{
  "head_dim": 32,
  "hidden_act": "relu",
  "rope_fraction": 0.5,
  "qk_norm": false,
  "parallel_block": false,
  "init_std_o": 0.0281,
  "learning_rate": 0.00363,
  "beta1": 0.93,
  "schedule": "cos",
  "batch_tokens": [32768, 65536],
  "doc_mask": false
}
MLP neurons of a small language model. Each row is named by its layer, matrix (down: output weights) and neuron, and shows model dimensions 96-159. Each number is 128 + 24 x the weight over its row's rms, rounded and kept within 0 to 255.
A block is one neuron, or neurons of one layer that tend to fire together. After each block is what it responds to, as a language model described it from the Wikipedia text at the highest values.

L4.down103 [128 207 106 143 143 147 101 103 128 140 148 109 136 117 115 123 161 164 123  84 175 151 135 119 151 109 160 117 158 103 123 188 120 127 112 150 134 135 149 171 135 120  97 154  83 136 148 110 156 143 113 138 108 135 141  87 139 138 118 132 112 136 125 118]
L4.down463 [147 112 129 129 137 167 119 189 117 167 104 121 142  93 101 160 137 144 114  86 104 103 131 126  86 139 134 130 167 114 147  47  89 147 101 106  96 123 159 145 215  87 112 110 113 119 109 134 144 135 114  95 122 155 119 129 172 102 106 116 107 101 118 112]
L4.down474 [176  86 105  72 123 187 115 142 132 122 120 141 126 113 128 150 141 116 151 125 142 141 148 121 128 123  90 126 167 149 109 111 176 112  92 117 141 101 136 120 131 125 171 149 139 119 155 177 117 119 100  99 172 107 107 121 151 114 114 112  89 203 118 158]
L4.down586 [117 152 131 101 141  84 122 140 116 173  96 125 137 142 109 168 165 153 113 112 130 121 128  82 116 121 142 112 125 132 131 166 123 145 117 108 110 126 117  92 136 112 143 136 105 133 139 160 122 105 134 103 127 119  86 141 135 143 141 145 132 156 144 126]
L4.down714 [167 117 177 114 106 110 119 114 150 153 150 178 125 135 152 104 145 118 122 143 125 132 133 116 156 124 162 133 151  79 142 112 147 160 113 127 102 113 126 155 131 141 133 124 107  94 158 152 175 105 134 124 130 145 123 140  94 127 127 102  96 125 108  93]
L4.down942 [157 122 140 109 101 149  91 110 134 141  62 116 115 145 150 112 142 131 150 118  87 128 127 148 116 101 115 136 126 113 133 120 108 120 115 128 112 132 104 129 146 155 154 157  97 112 126 105 137  86 158 102 135 129 145 127 119 135 179  87 137 113  99 113]
L4.down1167 [113  93 118 132 154 122 136  81 148 137 145 119 129 162 120 146 160 146 156 155 128 139 170 100 183 135 131 118 144 165 108 196 148 111 115 140 145 102 168 158 175 166 130 183  97 129  88 114 162 118 145 112 156  95 104 163 127 126 125 169 107  93  89 115]
L4.down1466 [168 142 126 114 158  89 144  92 159 142 193 127 107 101  61 117 133 112  69 105 128 150 104 116 128 123 136  95 163  92 157 120 106 155 136 105 153 146 134 137 111 101 133 145 140 119 153 140 131 138 152 134 116 128 102 111 128 153 130 159 137 125 132 145]
Description: Partitive "of" after quantifiers. The word "of" after quantifiers like most, one, some, all, many, as in "most of the", "one of those", "some of its"; weakly mid-word fragments.

L9.down425 [123 121  89 140 166 116 135 139  95 115 138 146 109 136 158 138 189 129 107  95 143 104 141 103 103 148 140 127 118 153 149 134 104 107 141 152 113 146 108 158 110 120 133 119 119 143  88 142  93 152 150  87 106 106 137 109 178  86 155 137 123 119 125 136]
Description: Short joining tokens. Mainly at, as a preposition (at room temperature, at a party) or as a word start (attempt, attraction), plus hyphens in compounds such as All-Star and Runners-up.

L5.down101 [162 137  81 135 147 154 117 116 109 105 166 153 139 140 142 138 170 107 148 153 158 129 133 102 102 154 118 125 134 123 124 143 144 156  85 130  87 148 121 113 114  80  78 135 110 111 139 115 120 142 100 120  83 125 139 143 170 146 134 113 120 143  98  81]
L5.down361 [ 91 123 145  86 156 113  90 123 110 122 168  96 177 148 107 148 111 181 131 158 123 146 121 121  99 101 146  90 117 143  85 150 159 137 137 152 127 113 144 120 154 137 115 161  92 122 126 139 143 106 156 147 144  82 152 134 119  98 115 186 126 103  88 146]
L5.down561 [106  87 122 127 131 131 114 106 165  86 146 111 119 167 113 102  78 161 163 114 129 128 149 117 118  88 131 143 173  75 142 116 131 167 144 103  68 116 135 152 172 153 156 153 147 121 111 121 171 164 112 130 138 100 136 124 143 133 139  91 124 139 120 115]
L5.down817 [ 97 132 125 149 147 111 147 130 111  87 121 163 159 131 159 149  97  93 166 137 121 142 105 164 166 114 102 142 124 105 119 135 153 126 149 160 136 132 179 118 128 124 113 153 149 121 150 135 157 130 118  86  98  88 174 109 148 124 114 113 116 102  97 132]
L5.down832 [127 101 159 111 169  80 127 122 158 120 157 106 112 142 143 122  90 117 150 120 124 143 108 144  81 109 134 138 124 107  94 146 110  84 124 147 116 127 134 156 144 119 137 159 133 142 151 137 106 140 113 151  67 138 167 101  87 140  96 109 134 126 102 120]
L5.down919 [145  68 107 130 101 102 128 128 134 125 143 102 200 157 118 149 131  95 183 158 172 122 154 132 128  93 137 131 164 112 145 125 185 106  99 118 138 143 141 146 112 132  97 161 126 152  89 137 135 152 155 140 139 138 157 136  85 114  96 118 125 157 112 128]
L5.down1176 [122  84 111 110 134 127 129 146 124 114 151 116  85 119 133  93 137 153 162 121 128 114  93 104 100  92 128 139 124 109 131 115 117 126 129  95 153 114 149 115 134 126 161 110 110 184 113 107 108 170 152  95 118 156 109  66 170  98 147 121 114 129 137 135]
L5.down1404 [ 98 109 116 116 160 147 126 136 120  93 144 119 116 145 115 141  94  90 126 158 132 163 129 102 126 135 104 131 119 141 173 142 117 132 105 108 129 149 135 107 151 105 155 119 119 113 101 143  70 140 116 130 124 111 102  74 142 116 170 129 131 141  69 132]
Description: Unit or ordinal suffixes. Unit abbreviations or ordinal endings right after a number, such as 1,435 mm, 136/km², 20th century, 180s, 105 hp, 65p, plus occasional mid-word fragments.

L9.down99 [111  99 137 126 181 110  91 129 138 100 128 138 132  94  93 154 172  92 102 117 149  81 136 173 135 160 123 155 103 146 143  71 143 167 131 155 158 134 168 121 133 145 128 138 142 161 158 140 123 110 108 141  99 119  96 146 137 134 102 120 104  97 168 167]
Description: Token after a number. Unit or separator tokens right after a numeral, such as years, %, mi, million, table pipes and spaces in data rows.

L5.down52 [119 104 106 128  93 124  91 137 102 100 155 120 202 159 108 123 139 113 121 153 173 106 104 135 151 126 105 119 121 156 108 129 114 126 181 150 183 104 122 155 130 128 157 129 133 151 133 126 132 130 115 139 130 147 116 123  94 110 164 130 139 122  78 116]
L5.down377 [123 131 152 152 130 132 111 106 122 127 127  92 128 140 163 110 166 185  97 152 112 143 110  45 138 140 127 129  65 139 103 120 176 177 103  99  85 142 150 162 150 122  79 146 129 115 171 100 123 166 147 137 111 109  98 115 149 124 140 142 126 131  85 117]
L5.down568 [136 102 124 130  90  78 123 125 147 126 134 114 117 143 161 131 109 109 100 164 133  98 157 133 127 130  77 138 119 149 138 122 118 158 157 101 120 109 127 129  66  67 142  93 128 163 103 141 110 124 119 140 160 114 104 133 185 164 161 113 173 105 148 127]
L5.down599 [117 145 158 152 169 108 124 106 113 158 115 114 158 139 131 169  68 131 128 113 131 121 102 139 125  97 106 199 101 133 129 124  94 144 132 167 135 123  67 120 159 148 187 116 131 162 130 126 127 149 134 177 100 139 149 117  83 106 147  99 173 170 141 127]
L5.down631 [204 116  80  87 123  95 141 115 119 150 155 160 168 154 137 161 138 127 120 120 100 156 104 101 112 121 137 185 110 118 122 113 110 125  89 133 115 133 112 151  92 102 168 124 135 118 146 159 113 136 111 112 105 130 103 120 141 123 159  87 119 116  66 158]
L5.down922 [134 136 109 119  99  96 133 136 145 116 142 137  85 118 140 145 152 147 131 168  89 126 141 158 100  83 137 151 123  90 116 171 129 139 125 135 121 101 135 137 118 110 164 117 110 127 123 134 158 118  89 114 158  97 101 129 110  89 102 110 118 104 109 106]
L5.down1173 [106 138 137 127 131 142 154 143 165 123 151  62 115 156 131 111  96 117 120 140 114 115 133 131 123 115  98 128 144 110 104 118 125  90 163 164 148 155 180 146 154  92 117 105 161 142 141 155 138 117 145 119 121 132 158 117 120 140  90 120 159 178 129  98]
L5.down1311 [169 125 134 131 110 152 115 130 160 112 175 138 152 148 145 128 118 131 105 124 118 138 148 152 114 129 148 108 112 130 120 117 165  93 120 154 159 116  89 146 123 149 123 170 151 123 123 132  88 150  88  83 159 115 119 182 143 117  91 111 119  93 130  86]
Description: Slash separators in data. Mostly " /" separating fields in infobox-style data, such as career apps / goals, density per sqmi, and coordinate pairs; weaker on unit tokens (ft, in, miles), "Location" labels, and sentence-initial "As".

L9.down32 [128 122 135  99 123 116 120 122 104 151 150  85 135 163 126 140 152 169 108 133 101 147 104 156  99 133  96 140 162 134  89 139 117 145 125  90  95 119 105 143 159 136 155 143 147 142 131  97 117  98 123 160 135  82 136 135 138  86 118  83 113 127 110 146]
Description: Delimiters after numbers. Separators or unit words right after a number in tables, stats, and infoboxes, e.g. the "|" in "64.5 |", "30 /", "28'", "5 in", "7.5 out of"; sometimes mid-word pieces.

L4.down440 [106 112 157 140 132  80 149 114 117 138 162  86  73 165 132 143 129 140 172 148 143 143  90 133 119 104 142 109 138 123 120 100 162 152 149 101 112 133 136 127 184 137 134 138 174 133 148 133 158 136 137 100 125 146 131 122 127 135 136 126  77 104 124 133]
L4.down496 [109 120 136 129 115 147 118  96  88 160 139 158 120 120 167 121 146 138 173 134 125 114 118 141 142 134 149 155 147 131 147 149 124 111 144 116 126 147 142  71  99 126 115  98 136 154 159 160 123 127 146 105 101 136 159 107 143 134 122 129  99 142 177 143]
L4.down634 [148 136 148 120 119 173 103 146 119 120 105 110 123  72 119 123 138 152 151 138 123 124  84 112 165 119 139 139 119 148 141 146 110 135 127 152 121 131 130 160 129 159 130 129  92 132 112 159 121  69  97 109 135 112 136 124 129 131 102 135 120 108 151 129]
L4.down900 [ 92 138 121  94 162 150 150 119 146 143  80 126 129 155 104 133 122 123 147 103 125 137  87 115 150 144 133 126 109 123 121 114 108 108 150 126 111 133 132 112 149 164 150 126 140 149 158  99  83 139 149 112 111 140 157  76 140 133 127 142 150 145 106 119]
L4.down1054 [164 106 148 140 122  87 135 151 141 139 132 139 118 122 135 118 136 105 131 106 135 139 129 154 158  97 189 130 111 132 150 128 121 104 152 146  92 122 136 119 165 111 131 128 131 102  79 107 112 151 135 126 102 158 139 105 101 165 139 128 123 111 157  91]
L4.down1145 [131 128 151 124 147 105 184  86 138 132 133 125 110 105 145 100 168 140 152 109 121 100 112  97 121 106 140 115  66 115 148 116 154 124 154 128 134  56 137 151 119 115 107 115 106 155 140 126 152 126 103 130 139 154 173 153 112 126 120 122 120 142 127 108]
L4.down1283 [146 140 167 112 137 128 113 129 133 113  94 105 127 134 136 167 164 104  97 148 112 129 100 133 118 108 132 126 148 113 126 146 100 113 105 158 102 178 147 111 138 158 124  99 139 116 183  91 169 118  95 153 101 116 132 131 118 150 121 156  98 128 103 138]
L4.down1464 [126 157 121 126 136 150 130 166 151 135 105 128 104 117  82 155 126 164 159 101 110 123  78 157 133 140 119  82 141  99 176 145  87 116 142 158 109 120 122 141 120 158 135 134  85  94 149 121  92 119 109 145 131  83 165 146 144  96 141 173 102 110 150  97]
Description: Preposition "at" (location/time). The preposition at introducing a place, institution or time, as in lived at, located at, at the time; also some mid-word fragments like re-p-lacing.

L4.down68 [169  66 105 155 145 131 142 121 156 137 144 115 166 157 152 121 136 157 108 100 162  90 127 122 163 134 137 120 139 107 134 119 139 121 110 149 141 129 153  90 116  93 114 109 161 128 102 115 101 146 114  98  99 111 137 135 129 165 116 130 125 125 140 143]
L4.down414 [132 106 146  94 105 122 129 139 103 139 141 140 178 123 123 136 104 146 137 110 101 131 142  98  97  91 144 145  73 107 170 125 120 119 151 102 131 106 134 157  73 135 134 122 148 133  97 141 106 153 121 139  98 138 119 142 129 144  85 121 103 122 109 105]
L4.down464 [116 140 123 102 162  91 136 105 132 109 119 127 115 127 193 121 135  74 151 125 115 128  94 112 145 130 180 139 140 122 137 137 154 116  82 157 123 129  89 117 124 139  99 145 154 121 124 103 165 149 121 119  93 139 159 110  99 112 109  98  96 122 170 148]
L4.down845 [127 150 128 116 122 144 136 131 107  93 159 120 123  97 120 131 162 105 149 154 182 141 151 102 169 116 128 120 107 112 114 130 146 134 127 114 145 153 115 149 104  91 137  86 123 122 151 107  79  99 152 186 110 141 131 150 132 155  82 110 135 124 103 104]
L4.down874 [181 136 122 108 141 112 111  90 142  77 123 116 153 109 124  97 132 118 108 135 124 113 133 113 154 133 124 134 143  99 153 124 139 163 120 141 165  99 168 146 130 136 139 112 146  90 120  97 112 136 143 184 133 129 126 110 123 152 134 126 138 132 123 143]
L4.down1302 [142 147 135 112 126 117 110 143 150 117 111 119 131 126 170 119 137  86 141 127 128 119 162 108 124 125 144 129 147 111 121 119 140 118 125 126 156 131  53 154 164 125  99 109 115  89 150 132 129 155 111 145 145 108 114 113  77 106 161 128  94 144 118 184]
L4.down1312 [142 147 105 111  94 151 146 132 120  87 136  67 127 110 122 133 152 128 196 136 153 104 145 154 138 129 110 139 111 161 132 132 133 159  79 143 144 104  86 120 128 147 120 149 112 115 135 159 150  82  96 167  83 121 111 105 143 142 151 135 181 143 125 111]
L4.down1514 [130 134  74 119 121 157 105 153 162 125 107 163 151 153 118 134 113 135 159  99 127 157 105 137 165 108 132 116 123  78  64 156 153 125 113 131 180 135 111 141 123 167 128 143 122  97 161 140 147 115 171 156 124 146 115 139 129 128 113 104  67 120 117 116]
Description: Range and pair separators. Separators between paired numbers or names: slashes in footballer career-stat tables, dashes in birth–death dates and year ranges, and to or & linking them.

L5.down512 [145 129  90 139 130 104  98 109 136 116 147 159 109 136 155 119 155  85 162 116 158 105 122 147  96 123 152 148 115 125 141 149 105  73 144 161 126  75 130 118 143 153 152 139 157 165 100  92 102 112 138 128 114 124  89  97 141 116 132 132  74 150  85 150]
L5.down611 [120 127  98 128 117 130 147 118 108  98 142 172 100 160 123 104 194 152 131  91  79 184  97 112 122 109 118 123 114 142 129 114 115 131 127 124 120 120 130 131  74 125  88 129 134 145 125 163 124 131 100 166 156 147  83 112 133 113 112  92 103 136 142  92]
L5.down612 [ 95 130 111 132 156 109 128  89 182 134 126 164 114 142  89 135 109 135 111 159 135 150 122 122 152 114 148 154 134 180 134 199 158  98 136 170 155  69  98 170 137 128  96 146 119 104 129 159 126 110 129  63 148  80  96 108 139 147 145 129 147 135 103 165]
L5.down684 [120 122 131 101 145  93 105 149 111  97 151 101 125 136 140 146 118 113 166 131 120 149 108 140 107  60 113 119 119 151 153 122 154 162 113 169 124 143 165 158 138 156 131 124 120 141 118 111 140 134 153 143 140 103 112 162 121 105 145 187 130 146 135 106]
L5.down758 [132  86  88 123 120 132 158 170 121 129 125 174 141 153 153 114 134 108 138 145 118 109 137 112 151 135 111 147 148 115 109 149 120  82 106 161 113  94 145  81 104 158 125 114 141 183 166 150 158  96 132 157 149 113 144 120 152 167  95 141 131 114 158 154]
L5.down827 [168 139 149  92 189 138 111 180 123  98 119 104  80 163 128 147 113 124 147 118 146 142  90 108 138  84 135 155 104 121 162 117 119 132 178 162 120 147 130 119 162 122 142  63 123 113 101 122 110 146  93 141 149  69 122 121 119 102 153  91 109 128 111 120]
L5.down1117 [ 95  90 143 145 132 132  91 140 114 127 120  99 136 179 128 169 164 147 125 176  66 139  77 138 148 108 168 141 180 152 159 159  67 125 105 149 117 139 165 134 132 135 126 153 117 130 110 102 136 115 129 136 120 126 133 108 142 138 134 141 110 150 169 133]
L5.down1526 [141 141 126 140  91  87 137 118 135 112  96 146 166 163 124 156 133 124 170 137 116 108 135 150 112  83 157  90  84 128 155 163 171  92 140 137 152 168 123 101 132 159 145 102 164 126 101 122  81 111 158 107 130 119 117 128 121 107 140 111 106 128 118 130]
Description: Word-initial "at" and prepositions. The token "at", whether a preposition (at the University, at 15) or the start of attend, attempt, attractive; also "with", "within", "around".

L4.down33 [133 133 160 144 158 143 114 132 123 137 136 133 127 152 169 139 104 145 141 122 116 108 103  98 156 177 109 210 140 144 120 144 169 115 116 180 121 162 152  80 145 141  87 138 145 172 125 108 117 117 127  99 131 153 119 159 109 130 129 115 134  85 150 118]
L4.down228 [152 133 157 121 172 100 106 147 127 130 120 130 147 135 136 120 158  88 164  83 150  91  51  96 117 150 146 146 146 113 140 154 146 131  92 129 132 158 151 103 137 144 122 131 173 176 117 111 143 160 134 141  93  95 120 138 142 127 169 129  99  91 122 132]
L4.down651 [138 144  92 125 133 115 130 126 133 126 122 151 112 128 116 176  86 109 120 152 156 145  96 106 104 145 123 146 110 132 175 195 167 130 146  80 142 149 135 129 129 123 114 142 180 139 117 123 142 184  92 129 145 130 133 126  92 141 148 138 131 174 120 132]
L4.down677 [148 146 116 101 130  95  90  92  93 153 172 124  76 143 146  63 164 153 130 122 139 149 141 140 101  78 138 120 176 135 129 120 113 142 157 127 108 109 116 112 144 132 124 129 148  93  95 155 153 131 129 126 147 135 137  83 110 158 127 142 106 106 107 122]
L4.down978 [ 97 155  95 115 158 121 144 156 105 164 129 119 144 119 111 143 142 162 181 171 101 140  99 109 137 148 117 136 123 149 102 131 158 139 135 162 134 145 142 100 150 194 119 186 154 109 156  95 168 152 136 145 121 131 143 121  96 124 148 134 105 134 112 123]
L4.down1025 [146 116 124  91 108 145  84 137 108 128 114 164 100 113 143 101 161 167 120 140 124 138 109  76 198 140 110 125 129 133 142 132 129 120 109 158  99 127  93 130 111 105 141 137 130 137 148 141 123 138 110 144 119 169 108 171 152  97 111 140  99 123 171 120]
L4.down1240 [121 138 146 152 134 131 128 120 136 114 141 177 121 205 131 113 171 110 119 100 100 107  95  99 173 146 145  94 136 136 171 140 132  77 111 131 131 107 104 121 133 129 123 105 111 131 148 152 163 104 127 141  97 132 128 132 117 143 139 140 115  88 140 138]
L4.down1505 [126 114  85 154 122  64 157 120 109 101 101 112 120 145 108 114 141 110 203 129 112 124 133 185 111 116 133 126 143 133  97 115 114  84  71 131 128 134 143 116 126 126 145 120  85 141 138 102 153 140 140 160  97 116 128 132 154 148  95  99 136 168 109 161]
Description: Ordinal suffixes after numbers. Mainly ordinal endings like th, st, nd, rd after numerals (40th, 97th, 870th), plus word-final pieces completing split words (Secon-d, Webs-ite, Hig-h).

L9.down887 [118 101 122 147 118  93 128 153 147 130 119 126  91 119 129 124 178 148  70 143 140 125 119 139 106 168 136 117 104  80 107 143 120 105 160 133 164 123 110 120 130 134 122 126 116 130 125 139 137 139  96 160 121 159  59 149 170 165 123 138 121 126 137  95]
Description: Connective words and endings. Mostly words like along and with that open a new phrase after a clause or comma ("confirmed the title, alongside"), plus verb endings such as -s, -ed, -ing.